{
  "num_hidden_layers": 9,
  "hidden_size": 512,
  "num_attention_heads": 8,
  "num_key_value_heads": 8,
  "head_dim": 64,
  "intermediate_size": 1344,
  "vocab_size": 16384,
  "hidden_act": "swiglu",
  "norm": "rmsnorm",
  "norm_place": "pre",
  "norm_eps": 1e-05,
  "positions": "rope",
  "rope_theta": 10000.0,
  "rope_fraction": 1.0,
  "qk_norm": false,
  "attn_scale": 0.125,
  "bias": "none",
  "tie_word_embeddings": false,
  "parallel_block": false,
  "init": "orth",
  "init_std_qkv": 0.0331,
  "init_std_o": 0.0331,
  "init_std_up": 0.0331,
  "init_std_down": 0.0204,
  "optimizer": "muon_variant",
  "learning_rate": 0.00833,
  "lr_mult_o": 3.0,
  "lr_mult_up": 1.29,
  "beta1": 0.93,
  "lr_head": 0.00804,
  "max_grad_norm": 1.0,
  "warmup_steps": 200,
  "schedule": "wsd",
  "decay_fraction": 0.936,
  "decay_shape": "linear",
  "final_lr_fraction": 0.1,
  "batch_tokens": 131072,
  "max_seq_len": 1024,
  "doc_mask": false,
  "train_tokens": 1246000000,
  "max_steps": 9507,
  "dataset": "wikipedia_en"
}
MLP neurons of a small language model. Each row is named by its layer, matrix (down: output weights) and neuron, and shows model dimensions 373-500. Each number is 128 + 32 x the weight over its row's rms, rounded and kept within 0 to 255. Numbers have three digits each. A neuron's up and down rows have the sign that makes its largest values positive.
After each neuron's rows is what it responds to, as a language model described it from the Wikipedia text at the highest values.

L6.down1093:146130131112179170174103113145096163147105119220150160142119164153117147185161122140137152095228105121107130125101120129094152027109171137118185105116130142125089124170108139110197126089108178129085141163090120080168105104147160149101122118097178135115133165161086137124095117209113132111136109146162144206117123140124114100090095113154094105137181153097156139143129146155131107173086
Description: Second pieces of fixed phrases (as of, known as, more or less), inner digits of numbers in tables and dates, and mid-word fragments of names.

L5.down256:104122120109149106075093159161102130161203130099102151115041104111122180108149157128164033097109128106168163098124170090176172170129106145099098143131121132142115210156166136130113113098123147057079126121148129146183213162135049108041127098085103110103123098136146170165135161089146123175118143151128167135123096159158155087144075130113111098149133105124127096122142100178162153147117
Description: Forms of be and other auxiliaries right after a sentence's subject, typically a person's name, as in "(born 1959) is an Indian politician", "the couple were", "can be".

L6.down43:105114127126155164170112100132160115066112136071061138137166131084167105086144089164135087150128167140184132076129160130103130119087155123136120129049113164113136048121116110026077112124175095165176128143148118124117189180156137101099118109172182139156142113162106094083132164166111108185121107094120139117124113153115075103165105092149092148098151082121109091176107057120140171166152
Description: Final token of a noun (often abstract, often a word-final piece) closing a phrase before its verb or preposition, e.g. gamb-ling, success, intervention; also last digits of years.

L4.down882:129143151090105091115126082126139132086093142119110106145122156144115150104115086170177119178132107093123172126174176170146083140166146173175112124123163139077067095147138117084086123121154142141106119161098086123124139112120105065169128121103132132183129096112108075105146199138109175131146126131115109107163119160064061187096112165133176101150086084146118158083078170099167140057138
Description: Abstract nouns and their suffix pieces completing a noun phrase, such as responsibility, viciousness, relationship, ratio, status; also zeros in thousands figures.

L5.down1265:097167103115143124126146191145089176094122153157088135125152147138178151155174108129098191150131129096105179206118162092110174134103092095129141108129107088165201129118147174158072113149056069132158217118109085211124144064086179163119092138132096097130151188077119065129146180132123120132134187172045085128123096092098157069141097104144104113084137091095114184096137157076098146161178
Description: Prepositions opening a time or reference frame, mostly "of" in "as of 2020", plus sentence-initial Since, From, By, In, At.

L4.down1109:167097162082157166137118121098185110134191109115105089154107131109168145133160064096162107151157118112187188074086080159126107189142158123088114120107117137178101063145133124126069146144187136057110128113186112079085134094147115136108106098129129133086101116091181144069050117114106109128123119098131073114124112165165182094105113070069083200130137200185103109119177122151148185070115
Description: Participles placing a subject somewhere, usually after "is", as in found, located, distributed, operated; weaker on mid-word pieces and " (" after place names.

L4.down134:105156104104149096156158171160153071039102149140141117171123104130092088121121095072126156143143100098144093151132109099141146100070105156130124139103123089105153117161152126102164106136107196171133172103113116158159157100183103102145085042104139162117112081148093137103154149156118094128082159120078150154113148163147081141058136153127130122111089108097153148146114085092155176091158
Description: The verb (or its ending) right after a sentence's subject, often following he/she/has, in biographies and histories: was, has been, proceeded, persevered.

L5.down848:119152122107169091110148118131180105154194151130135072101130167160100150149135120127170154102083135177119144132128121109123146125085165095145100145104060146117131049153129144080058150167149175131125085200105074102111144106143195078129146153113138140124174180141038100094102126176100098112137121114056095083110158116093134126025185139157077109099115111079152096138096079125126201070096
Description: Abstract or general nouns, often word-final pieces, heading a clause's subject after the, 's or his, e.g. reaction, demand, success.

L6.down642:112128137138122070129120125184108082074186078075128179120149075138165169123136131057130089139140153099185125113077145140133157139228123159135169095124115122128184125109121179090151128132126130136117143133139173155158119077114155137061091150165106109183114176173151097181111113107145159123119110106120170133101116088113171163097065099118158112123164131119111139089084124101129111068096
Description: Main verbs or copulas right after a sentence's subject, mostly was, became, were, seems, which are about to describe or classify it; also ( after a name.